python train.py --n_layer=10 --d_model=576 --n_head=9 --n_kv_head=1 --head_dim=64 --d_mlp=2304 --vocab_size=8192 --activation="gelu" --norm="rmsnorm" --norm_place="pre" --norm_eps=1e-05 --positions="rope" --rope_base=10000.0 --rope_fraction=1.0 --qk_norm=true --attn_scale=0.125 --bias="none" --tie_embeddings=false --parallel_block=false --init="uniform" --init_std_qkv=0.021 --init_std_o=0.026 --init_std_up=0.03 --init_std_down=0.03 --optimizer="muon_variant" --lr=0.0119 --beta1=0.95 --weight_decay=0.0 --lr_head=0.00636 --warmup_steps=30 --schedule="wsd" --decay_fraction=1.0 --decay_shape="linear" --final_lr_fraction=0.0 --batch_tokens=65536 --seq_len=768 --doc_mask=true --train_tokens=556200000 --steps=8487 --dataset="wikipedia_en"
MLP neurons of a small language model. Each row is named by its layer, matrix (up: input weights) and neuron, and shows model dimensions 448-543. Each number is 500 + 40 x the weight over its row's rms, rounded and kept within 0 to 999. Numbers have three digits each.
Before each neuron's rows, "fires on" lists the tokens most often at its 100 highest values on Wikipedia text that the model never trained on.

fires on: " of", " |", " for"
L3.up990:483578501596500553570523464525462503466512509578533532488500479478517545524504542481518456465509547480457552420458540540542498474568510470495470579403463437494509495562432488450485506471543462494539513532470444533433501481455471535474494470568448489501496530438523511483455500571510442443

fires on: ",", "s,", "es,", "e,"
L3.up497:457540498525450449529526432498477502545510437456476445497443493442504472552491516549507575538459459541511510489467539548503485514499473536447557476514509477485542493488465463470519375574544527503511481584544482581520471449463407618460474510515502477509565547432475525534453579554454506526

fires on: "s", "es"
L3.up1756:578520529517532469479544515513488489562498487494465489557514495483492467541490476544512563494403486442527508443610444475499457476459519502443490492530481446553491536462512444541440486536448512448526518510567403548518520543473535525510436552504545493460450557588450561463530481496508510548

fires on: "==", " ===", "===", " ==", ":", " ="
L3.up2154:507501371445516483464483457509531541516495494541483432465467513491424524511481517534488491554488461439537526497539429467433544452499498474542509573477514486511465492437476507615503467511476573558532519470504530528471533553577422529501474451570512533531490524498460437534421503465518399494

fires on: " and", ",", "an", "at", " Pa", " |"
L7.up817:490527467476513485445428460500483568477477444477472521473512472509487499441508596543523603539528454480519501421529457491504465470486440549501504412570565547556529474478543519414502485567510507434472585484508427503514497521514534490483512429521506437457482452537607508480488445526480504546

fires on: "\n", " in", "===", " |", "==", "er"
L3.up651:484499502431545540532455472472463544523519532447474518478476533574456476486482522454482470506557527454512497454499517470580603512508491530554540525424537480558490548477501511507536505571466536558446526529479523489506510449441490526461445465532476470489431495559437506479562522496436464402

fires on: " that", ",", ";", "ely,", " But"
L7.up686:524396462497463465479509517474520513521513465557530430556511477458462533449541510445469473487490432490520556448542502464491487472500518493512503480560479449537492532535538505525508567501511551497552547547424464536506439484446507491409491462465532524502615528473519545487553412471510488515

fires on: " of", " and", " to", "al"
L3.up1760:444558481569476577543487555469503504564498453520548459492478499535520502519517450425522528511534566438508398531503458466434534522544538602542446429515479556533570513473462505511520472622433490527492574459541482456508454472422499526498464485531561498556552507508529538621495492471449535468

fires on: " |", ":", " of", "ulation"
L3.up1034:538559409541555485464515461517536553567416463468485513483511472514513466506434470491508545529472499419542547493534440521498468480480513522501586431476485455417507412509430471535541575522483498491515484493489469489516522531481519550476572452487513527435417453459466482529480490512457506523

fires on: " and", " from", ",", " to", "s,"
L3.up1365:463521513464519509544554507522425538503497527430506499498535491492514469492440483529566498517455517513495525556479441489416591531448454507524430517526527520444475580494441456516494596460508466539433491505570427458550512497551517499452402524496535564463516487434560492482565429475477509487

fires on: " |", "',", " while", "),", ";"
L3.up1408:415424503506503397511534580425578517514462513554496475455438466461527443444471515495456539526602523507503510565487437505562430493512493492479503495432513593480509454478476451479520550515516471596455515454509473400517480541469549431407538458480515512528490461513479526563478513491545482463

fires on: " |", "|", "\n", "r", "H", "Y"
L3.up849:462509556511512505499508498444475438482526514457466558435513610500556477470535555444505475542519515575464556541478592480574542559534436509446454392586527556522455522481506472455535512501500506518490506560550489455515503525467519554487471430461484452476458512519396499511473532411437503478

fires on: ",", ")", " and", " as", " or", "/"
L3.up57:440388412433521517544501492465543493534408505495513496507556515506531453472534533472473457514520580523498480493531492509526573430522414426551485396536555520503519484536516499502552486513480475449526518457561441506508567505512500491459521469532492478536567448581520471536520418477462533468

fires on: " |", " of", ".", " at", " in", ","
L3.up1129:451451532547522490455504468537545419479520399519499483618496551521539518519531486548477529496477510588507523561468474473473459519542523510509538500487459489606501516416475489511509474486526476439546542473489432490447519460453462502511495552511529504528472480520486448441489531483433487479

fires on: " in", " of", " that", " which", " a", " for"
L3.up598:495509505499519453388479481493492491463492433477458467489535501487454478484508449509511488471532527475552509449504536497503446585542478459489534516398558438569496492457499459503421456424478480463459489431513494507444470463491528452567598463472466475578546520566441447483512516517524567452

fires on: " of", " with", " least"
L3.up2180:468499534428518421498518513462456490524484480457484563521470509480529495429513459438542502499445484609578545568500495515517510469399538517473487522465482556516519554470463472491447476489468519565480455529511453491482500441484471562500532501465500556489497539510507586503462485501487518571

fires on: " a", " and", " most", "'s"
L7.up846:508503552488515540500540481471542615475510480542507527533508458482456575542503500511490439509511441471589489583504453515585480485501470476467517526466478479483405463528563554533578585491491549452602491566536527565468530521476506596509490467482484498484501486516457510536501531576519485487

fires on: " was", " as", " dis", " Mon", " and"
L7.up678:459500551473483490536463526505490511552458471507405496470454524547505520509442491439525408541488463535543440472474504448476546484529533523483476503474505498510450551449439595483490595517519522499541444540527486536525456528535544444477494500529564531506526492605490521509454473540446495490

fires on: " and", ":", " as", "ul", "ol", " held"
L3.up590:493487485458533568472500525428468477484464526485500531496501571506452496502449534451487546455478450422505436525462432474468496502451422523516552484438483525445491517459515483513592544556576551483526527516472552505557468545503477540478496461535480401495514548511469404513510458464580523507

fires on: ",", " &", "-", " and", "ie", "ia"
L3.up1246:495397461408528471488520507514544521492424453448486569490557497562547493501421474479485530546545520524531535585513500496540539520496499473558473537463518458438467442453465485491549632433489420557481481487575474525559472479571488468478443552509483543559552515484474502518551450507476508494

fires on: " was", " were", " been", " as"
L7.up272:565466567500587497406432440509458546514495477477470521482499465485476475522513403448511600553546528542551514505512506509479555512404460440540533480514484509473478518488445499450491517519495456483457498481503411530594581551542476511409517517537507489480528485497527544471504547528526553488

fires on: "\n", " ===", "===", " |"
L3.up736:550492439510444525482461499555518490488485490510420452483493546591477508523442486436483554555464475517506523532503549460481514507521493463554495552501474526530466495511535434551469518465514564512495469521536538527451515492465543499559536499466469505504516463435473485545489577467547474595

fires on: "\n", " in", "===", " of", " the", " most"
L3.up1204:532479521479569496446460530495502497481471596538480521493585504500459497475491507562471548461534447519478540395537537495509614550508480494519465432395487504495532489463429494507546480540486514533511572494450482508432489472506494508521434557476485489513516514568449384481520524509522469509

fires on: " and", "r", " a", " Cr", " |", " cr"
L7.up145:514496459497533536497456503554572467460539523490477503503475489514459574545445442510462456589562506508464480466551461489513565541527457492509505478528422519485470513491478563423579509450515472465434416503499454487459537524494511540465513465512525548508421471485522436507558463528439466511

fires on: " |", "-", "T", "|", "at"
L3.up1311:533531481562477481501477518511467490510416540509509487471421528465518554537484472514465484564469466512484484525555529486521501479445480518487567511452533468456541496440471472531488464466469467525477473530443484469497529490490582499494481503546511411546430482485404545440507503471477484497

fires on: " of", " in", " to", " for"
L3.up203:526523433529515511380477463439418541506490401492498485491523493554503444451467507459536517494507519517416553528450493465487476509447416498479459460537494550511461476484469512509449550436518491516485487543509511441468458436527445486451455474564522502517493531451502515503507448485472481529

fires on: " until", " in", " on", ":", " of", " by"
L3.up1282:524475553474459522458499477521475413488490451552536501431487551520534464492552518507495469430464467465411480504396458481525549477478494564496502488438446538464499472480490509591506511547500475498489509450576446494625429481476450514468514491532593433541490480453538431474508465486535546484

fires on: " L", "ation"
L7.up971:453534488465470493474387438517512533527482464529516485450466527481541513530573517479480476538456537491527452492352527561455441521445522534504527541518523502581500496550469493493535462543508493506527554551498460497504551522589489496524435519518579554502481492487561461475478460517503520575

fires on: " |", ";", "\n", "-", "."
L3.up944:496469545452499447504494476546436478574497522542501501489532553517474524477494499526494469549502478487535407474499537571526496451482421547496522500489460492510516540466471455487508439498463514548448530474496475452521463558418535547512519454428504488575553501463525506473540519434455504468

fires on: " in", " of", " by", " divided", " real"
L3.up1793:494444469592469466465497499523576402481489390510510548513540549532474444538534536411474515472520575496500528439521427501472484480521509552553523481532490501497489557494446511489420427475512475493477427482499527451512429462480486465596509529491535480585580574540485480475477510575518393415

fires on: " was", " were", " is", " originally", ",", " and"
L7.up1576:530554521493461537433406500503508594542467482487420452476474512533428442510481492465517570527558549516517446534462514546490495478535519518501530502470555485546532493505584467500500534477469388519488481521583513412600544625426453590478468431550460575524509581527471509507513415586497518549

fires on: " and", " of", " to", " under", " with", "y"
L3.up2071:460456508567504502526471482434475444480498519567526482501539441496580470520512479532448499537430515449508526517610495497540567465464456551455457515516479504468514455539603498562434566536479495480408450539532575451530476476493556458448524461448479539477522374460462407479489462527472563551

fires on: "/", "i-", "\n", "&", " anti-"
L3.up388:482443505524462521457456464502453481534527543438475490452497466502511490481457538501478500584477428448449523478519476467479542480498579480529530527463481530496440510452459575497488496418465552571498459454481526486505504464532480519482447517583494506438460556516427513498480488530512460564

fires on: "o", " of", " to", " for", " with", " after"
L3.up212:491500583567487530441480504519538484505511491492501463440558488546517470549478540482509548513510498548507443572556498504468417519440428497437485480522512489512566571447470478486503500561489509489508521461562471464493472489485508496511438486474484465560517474498485427493515456452461525478

fires on: "\n", ",", ")", "),", "\")"
L3.up988:559545497467446526502431449547490505520558529467489534512470503469540525476477496475492487455469485536443519488495537482549472533481541494493468478496520482541544431493461443497468534429536521508503512508492519552489575492518449564507474529544513450468446513500483537526518457502494484478

fires on: " |", " to", " history", " and", ":", "a"
L3.up950:503472464535451545481492584452517533493446504515539476425540458435536505446517521451471557441467490457501531488552431493527568490523562443494536471513472518495569486511464512428521492465439459449518569604487424484497530507463547536447530573557545519516459505425469460530547472547526533542

fires on: " and", ","
L7.up2031:488453528527536526574484457487519520527510469540546495480536439487498588579474492513539475507526504514472510482553455581586540528521524466522523435531595529556500496565493486526528497464476525491473529487524451477532527537524439543505525496403515489545580428468530491460548410601455508557

fires on: " |", "istics", " sq", "+"
L3.up1357:475489550526467568580508451500448539545506473475435502501520535541433470598514515428500554479426445493469546424454531492527531538514524466507455451495475483517480448505506533477412575525570507514528506525492527447496557559483496518434494508448563540551519496451512534450504483580477399525

fires on: " of", " in", "\n", ":", "-"
L3.up826:515415475556456539529512488545419454412517505581492543433449521534563485523440491547550570499481420500435515496495448460515553508489547465423500453505507496476485488498531548510484454483414563447471547522489468485523493509490483473541506486568551519522467499544544522462543452466493481436

fires on: ",", "s,", "),", " him,"
L7.up122:474547508439534534507421555575462512492479514551481532588533511537480495423609516507460574486533528508509433453556538505445540482538480541462420513538504497502491496481484492506469511520486434505516436505537489382452520488516543509581562511543470515541441429522469584525481485529601448467

fires on: "′", " N", "ad", "d", "'"
L3.up688:544519509463521442540496549458491530495562472456467463509516435487515504544564520470513463550438444466431477495567512533491493473504547508485457475489528455535462489516393467511499500480494576529531554467415483388506606475512446512477505443489451520505496464460549514393483501470475532491

fires on: " |", " of", "act", "-", ":"
L3.up2109:521412494495502560512488534511606539502433470514575471518471473540434528493454577545525534425520483518434470551518512477438476508461461493485553442521455498468450517479468397574472519464535546471552534551509519504523516436481522482427507488515502508481467406521449558473477474488540539511

fires on: " |", " and", "ed"
L3.up1807:553490551551487468472476458543498584436484516499538581490427502523524538484498532494478519565512486480465521614600540487533511444461497497578509480487509485484506513482491448546569458435514542500458590500551537437486534485516497517561567424513454482549493535516504508489500502487474465418

fires on: " as", " on", " was", " in", " to", " |"
L3.up1468:518525437486508569436430573463488479478469493464502487486515573522519531475466510479529470466556467449502539558559501441492463502567461499502479493463453514497465511445545461499521514446486449522572572572553442581421536431517564474526469450484486474531387573544498455500470444494461476483

fires on: " as", "al", "on", "ol", "ar"
L3.up1229:469526491504508516523461464539461528399492404502509554453508526446496495507501506512533526522461452450509551475540448412461552477490441424493552528491478553541466519512539497486589500516423430545493593472497450526505492435497454475484521481553563409475516502522487486482584502531547482488

fires on: " |", " of"
L3.up1258:512505466506509478458512529505532550539366547473527468544439485411510527357475558535418519486535453471527570559509493582464501550522505486472533463434426535480508503495499459481570449502548517493506481522485472509422452502483503549511528497522545465477458440494452526492530508511584508507

fires on: " was", " is", " |"
L7.up1967:490514528494495495502459449499584468481419476509550500480567537548435522523486483482510485550507510461495431569423505485476517552531476467496444504527527465582548471489531452528464475450559486495534429477505469517443547485489496477495492410494417529539540423467522436523480515461507531546

fires on: " in", " of", " on", " from"
L3.up2179:557461457544589475467474448493479517481487424583502499484517492478553457452464438515488400509520508509582482490570535526531462506440472519489498511551521575531459491455555469516532534457503523509412487459519504512484535543543521531473539494505530507500462510540488442528542439477495451455

fires on: "\n", "th", "v"
L3.up587:514468565458539487540488493587511560468497572434511472498516455547450501503516514497447465529513449498503572482506519498452500534523467522556499561476431471488424544483472506506505523513472477473485461508499486501498479505526499480518487536543437482517459492565428498476504479471520413490

fires on: "end", "ri", "in", "ac", "iz", "g"
L3.up2260:567499495442517509506525488474562573436514494459550476536410460512438506445472524496495590513554480501446486546573571498476482568481533567503447507451517516521467416448559490526479489518498501556550503577508486587518505514481452475550511451532557494461539523459521564536512506522543584473

fires on: " S", " s", " D", " |", "es"
L7.up1156:564523481476507478545550597495388455457522537485473511544441450463521487452523465538482448488508569524569525542468486480514507478503514460456497522445490533526451455498484514503476511512528536428424496504519470524497512474542453490527553388547369488493513532591476453456508539597483511541

fires on: ".", "er", "s", "ing", " |", "\n"
L3.up877:530589544472489400532453484490394493464515494562485574503516394528484559481511478558469453475445504477452503480482444505471508501496506455488496459544511493535485460517450491545474555495428472491508539486493466536462475478489449514435538515425476475465540543468431593488471494537535498491

fires on: " |", "-", " to", "eated", " USA"
L7.up1539:514448568452502520436542498561500478507440496499480432384517505499532510496532567607495500585472524525491521505523517586474463497497488473462515460500487518412484461496513470506485448470498469513481563542467507448476533470463488482524452512479520478506545485518455479446473519535454524529

fires on: " |", "|"
L3.up490:505442514522465536533423533587477535519505481476470525479496469433472520483491502544551586497515527547462560536532514434462502487502492458507459495527488575480497428477495541535496530473489574574467565481492490541481471474466571543567481488494584441495448504535484463488475504450509562447

fires on: " ", " The", "z", "\n", "-"
L3.up1141:500503512507533462529548527561498526521482495506506495448475458494517463485526556522523580470524469444511479456449523439474517475540471404423500506510513438470491465491457505455492580499446516475506514566528453508506455516502507521511455470550502545506419561585501452444495506518478494512

fires on: " |", " in", " of"
L3.up2127:509520544513469582522458487485489433536492451513499546470522591508488551476490480476491546468455464519509550540540454450529472501479479450510510599515535551439548485484593465513404454483471539539487471512460492596494427435515496471395472533527470502581472416472523516516524490531538505463

fires on: " |", " Jane"
L3.up1207:473462454468547453528487490531448485488478495461496564471512470552455567602530485481457491482401543503386531560558498462505528497528518558501505448493501562542484474444553490503503509498480509495511483538502498505502545558454480532468524563496546553536497558471480470468463559597524509550

fires on: " in", " by", " is", " are"
L3.up1767:440459506501583487500509605482514486450556470480465528501486511495490470474502564532533487489578582507429499468584484499523477513499421445549501481510455489482540534524515477493471520458427471434547471527483487516458486424502450490498488554476528461535584566496459440528550582449522540440

fires on: " in", " by", " to", " on", " among"
L3.up498:454429547560481563447538450525389449444529401565499537506523501465512500499484534497457428508582525451556508459537523504518430462508457480593490494550562476508489459476516505489437497429469481456491475546505466428479467477565573470442454469559511545527484496461531473496567476504463510481

fires on: "s", "es", "its", " activities", "ers", "ts"
L3.up803:530502552481572497615531502515488515486517482535533488554475471496475444553466482573504545519495476466491545537497495499496553441450505530475508561489522495461467587476386502508447490544495623445497448420503479449575479554505480571470475511487502477426464560517500478503485494451505508564

fires on: ",", "s,", "es,", "ing,", "y,", "le,"
L7.up1496:494501438497534528480429518499526496457551467506472554548510541453494488503488479516492520522455508506509429506493569490469407459419521534486505419460530526467507549480460428455502433472523493462468494559503453474546470521482434575558548508541497430558521455500549502460439497536545494460

fires on: " by", " with", " to"
L7.up275:523446582555530529448451415522512494476473497515467446445489558438566469451496485510474439542503505517447455554437468529524455462495499449519447461528488432579510542431483458487476550565537468541457477418525551419528460569586499531537508478550520459493478532493524525491499458429471446554

fires on: " |", "act", "ur"
L3.up654:475490464524460499451491511539513552437467473474477548564450537511470535463612534401479489469563573537498488549500458498487541521531538471529502475467435490530526514466499431481494570450523554518528501378453409457535452428471491485525498566496487459417495473442498484494488497487494546468

fires on: " |", " by", " of", "im"
L3.up1952:510498536526507483479537440480524488494513515470460526483515596478558509467520509486448508483494466590537508466530502535489537490565446459570490460485484455442485513404432538544430508537488540448535484531492477539458522463508447488517397532540467499455503536443473525450529455552486559483

fires on: " of", " in", " |", " between", " 1", " was"
L7.up1746:492440508535512474456530547481449469448480479419484478462554471551429559532482483469530457422526514503479568436585423547508459517485505565406524473503474510482444460543497490513462485504489517511451475449516519524419451493487519512547448527604546489463568469504534506557445502512526525492

fires on: ",", "s,", "ia,", "ology,"
L3.up1380:558494437420558500520522570461471553448469545549441511534432591499519507501606490504507503518505460488533508503563514464464551556479468521510448488445476504496464549449516564496535491450537478551511452500516488468460469482503517480519481479563481484512438439553579501482492481533620437557

fires on: " within", " in", " |", " such", "ain", " of"
L3.up792:540485578534510553475509434492529443491473490532529521546548511498444507443503610509393501460512494572585476497512478505474497496533475517557447442535488535485465443455569479428477489549526483540517487578522456502484471436480462556424456526550529546570527502435543510521472432486476545482

fires on: "st", " oper", "g", "-", "re", "ar"
L3.up1497:457576542465419522496545460439485470487469541562489474435483518527438516510522472432544559488525473480545516510521459519563482479519537506479484438470528491577460562504517512457477438452546478518584494567513509510506533505544494495562583533580493501497503524547473516506485489501506494500

fires on: "ist", "j", "ic", "ian", "an", "ite"
L3.up1189:497517509518468450443497471453485427438480517461472503472515520463499508524447502482460476575428496559476555494494453554532510458498445508449532558417548487426495494480493530467499461464493471474489480504527542489489461462501501483491475487549546472503415556556532505489545460470515527541

fires on: " on", " for", " to", " and", " in", " The"
L7.up401:472565452507455492566499496501437517504452536568460470574578399458480391496465535514433516515472457497488529535509501531507520526411528475468488552488563452561531482531521502527519514530523576535500468522557519511479470515513455538463524489413526466497539479551536531502520464505477497521

fires on: " use", " with", " of", "ing", " need", " Sound"
L3.up1795:407531486497494539477437549611545501474481483481527450518500495616480491428505616513505494499507466492484403526518530534493498499511550477495463452449537487481564532460498493489573500507481542462443568523456508506464531504521508570463441505487522537605514495520480536553496496439514461479

fires on: " |", ":", "\n", " third", " first"
L3.up765:538480472538513507466511500462453525501493494532420512564445501479490469478501481490506531502438517460498452469509485446554476520499494467501449478458445533499475556488541415472517472419507484514547417562477473514457539473520494491461513473547488537441526476402380553554527556518497471498

fires on: " while", "st", ";", " of", " than", " While"
L3.up1682:437473514504521537449466462536475490495510557500427429480504443533440492472443502476539494488501461448505458485513526485471581464499426497445443489407461535528541527493564471478496559468493566524517456475482477511514504478524507520504481446561524523494475496553474433487479516507437537480

fires on: "al", " of", "in", "am", "g"
L3.up2129:476497497468435508481485541522451474468501498579452494565412455489478444480507451471479503452485507468455570512574504534478478546423469497503481524512502470526489405480497476443538429523543484527482530548546503505502558453526476490505468466545597531558516571491493494524472521493473570497

fires on: " |", "er", "ist", "ing", " end", "-"
L3.up1165:485533480509523490561502496505474537447541487459495469484441537588475511528441512466489481500494417520510444523525525471549532509580519560526519474480487489495485488521482501572494499506461575526478479502511431452512551518467464544494449483514545466446515568427460459591453465526499501548

fires on: " |", "-"
L3.up148:517417490546492496517479506492510424518474524480553512577433549474557534541498534480495519445493461461516480467491504527475462549579456499463507575389423473547514431509468527466483459508524468484488567508481442542453513429487557558468497577558526533518512528473489513468509496535471537497

fires on: " |", " 2", " A", " her", " 1", "|"
L7.up860:490478447485514518492465495446450586538517500496511530455492510462464554455481464487522491499506522583498631555508569479514521515584484528485412528471474585474485548455568523582538531483468548530522506508510511514531482462514558518493518557399508526498456560567444551484464499456475575514

fires on: ",", "s,", "es,", "\",", " he", " the"
L3.up62:457490474496457539509506436519503475458477462488516459518420517435555487505537514486517531482464429523485473479485512536512410570486428522467491478561539505513531496515411486482536400533466543515478443529549471489506478403424477620463506497482447449444521503540492492448524570464517432533

fires on: "ar", "-A", "on", "-M", "-", "m"
L3.up1167:452473446489521506531508449485502482462490549514549545535497549551430545468532529461493549452518566498510528513491523510470456541453505467462515427485432519513459507520430440478455468453519478546500554505501508553478542420498507470497554570538511533475517559529517448468481515502566533556

fires on: " to", "ed", "ad", "ar", "al", "r"
L3.up1976:541483518444477540525472438570395491466570344492539465479493575557512542480543532472463530506469476536420434536494459509480454525489513444510514411541525556455431517524509547504448527479431554550485512501444510501428457478499503450494485503480535474405507476439510504504551502543507520427

fires on: " was", " and", " is", " as", " a", " became"
L7.up1597:469505473469533566479526432474486483530463478461472517460484487528516535488505592542475501513523464476519539510496397493559531439565501440512532546520487409469532503554538489526552505521544543479588466513434555547523440567466440480456440461567473499498547450504514465519557550467526538494

fires on: "\n", "gl"
L3.up299:540452466489581462503501531540498526470521494512485501491467528597392462474506517497544502448549483487510506483490374482531438476516434530541503602529521508454465513531451430563521494512418528437525454446522501524474510551509525483497528499512511466419471604478482514512522500505519403610

fires on: " with", " and", "O", "ulf", " code:"
L3.up1769:519471513485544497546580493560479511494520441515514526450522490526528514451533521474501478496461505458455518535511486528482450503536600528549608388473537440529461560524451510461558476465430506511501557515546457513519573531499470466487491514514512468491523469494561528483535465497481569462

fires on: " and", ",", " |", ":", "e,"
L3.up1323:489509502556460465569490476463499537462485487482474539536478542509540497527503582488476506521532445460528549609511443490488552529492506509540473513482471413488483503475501515493572458499558520541511494459484562517499535453487448506503481449475525605535549517479571516479481528512507457550

fires on: " |", "\"", " Angel"
L3.up2139:542459520484485543486519493524476501508481495523546494482526519501516501433504507510457569420571481478499555496493492531367486579443460560462482432507452534454444480460594530467498555541484467503448489541532474538486485493552523521453553530545480565539502535486478540443458552556543473517

fires on: " of", "–", " in", " with", " |"
L3.up108:554520502555531401459566488455453515531530499454544503478521519466464496531490491502503454520541490570493578448538535491521487499491492505503568542542502525518434471506521500447453448514562493571474434442521505493474493550509531545522435478509454455532469519518536492519514465454471519430

fires on: " with", " |", " by", " to", " of"
L3.up2182:503429590520458455495498513544527499532536436470438517501512510514443459469455582585554518476538457555519505488503498497461477422515500456453443491545523460520496472519447498491498490484429476475485532446530486509503482509479544516484483489532489449520533520507480418542540519521498524518

fires on: " of", "at", "ab", " by"
L3.up20:489541511513549547478530514535497540490494505483509494463510527501460483489458495541533507458529507502444546482468509445528551409495514527482519512501506458536568456591448527511479480479559539506506526548558465505493525480449493552506447443476522498496459446491478517491453486468442446462

fires on: " |", " of", "ad", " from"
L3.up735:438503506540479563489539485491528493515476473482519497481518488548491470493467542453432509484483600527534459413489508523531467475541495510433431463541475515558526459515460497457497523523492489482441439555468475562576490545532492526509574511498473561558468481441523545504483477529476535531

fires on: " |", ";", "-"
L7.up551:490599549526500533501473510500481527524481470455516461525435537421469515496582513439484458436507548541513524577495471454560515492448487476448479518541522535493458500551484453475482483462576590542503458533552458429545453473459530476531565449556505466497440512428494484533539475476488528450

fires on: ";", " and", " while", "\n "
L3.up186:461482569454546557509541541485511500554486505525426452552442448526526479441478519416520563497461470547470479476481435509476548506473504509499491563427454551527545461454446525496559491525509451439469481446495483505483512467417473452425480513551548523534453506480555487569460494490509527529

fires on: " and", " while", "ally,"
L3.up1646:509511503529595525519527455463475511529479511513436447562485467543500483508392467547526496539517519558472488535529464518462513554598489499479469543482476571452445482468486482468496579461527535504467476477505510508500480541516465517448467491505545551531478496488528478508478519492438481465

fires on: " |", " medal", "\n", ")"
L7.up200:495534535526511468444475483524520520493417507479495529573532545504473498475568513561465492479483604527418485435475515475498525548476572504513499493447445444542579413480417443575454493486520480452459455471523493506487569570494491482479526539475540529476469490495420480487571484580433495460

fires on: " to", " of", " on", " from", " with"
L3.up1864:564397502502479549473413540422454451532450466544429590499449508486573583494521488475491463493444511533502572483541520456545552529425517498443533527504545509531450480416506482524450588411483521464478486557539520513526494393474483518528485400520504497511477529487520501538432454502492510500

fires on: " to", "b", " of", "ew", " as", "ik"
L3.up513:572511502477530526521466500390477475436524444481444451522449458493493507490435504534522495507555537461544521503493459430507516525533400460493465459615452553460435497533545436559451571552419536544457503466489496475465485519445435488504505392519546531418484486456479442437534505497411518537

fires on: " S", " s", " l"
L7.up329:497575505556488576482558527533452485492502519442533489443520479533586489516447514513442537481536513533531442503521488449545463465487483508467541442451479535534547483523458529509515530530517507424423493484574446480480496507560554437604442437527463506455518545465530516525541511531486495477

fires on: " is", " as", " are", "ly", " was", "g."
L7.up712:522510494475543547432418506481472475521495491460509561453498467548457474506484519457502460572512508544526428573504450490457511485470501525434516475560546422526503530465476538521523515444506483488577484528519445497535470502443472478402508474492470472539603542506532555492464476475435546522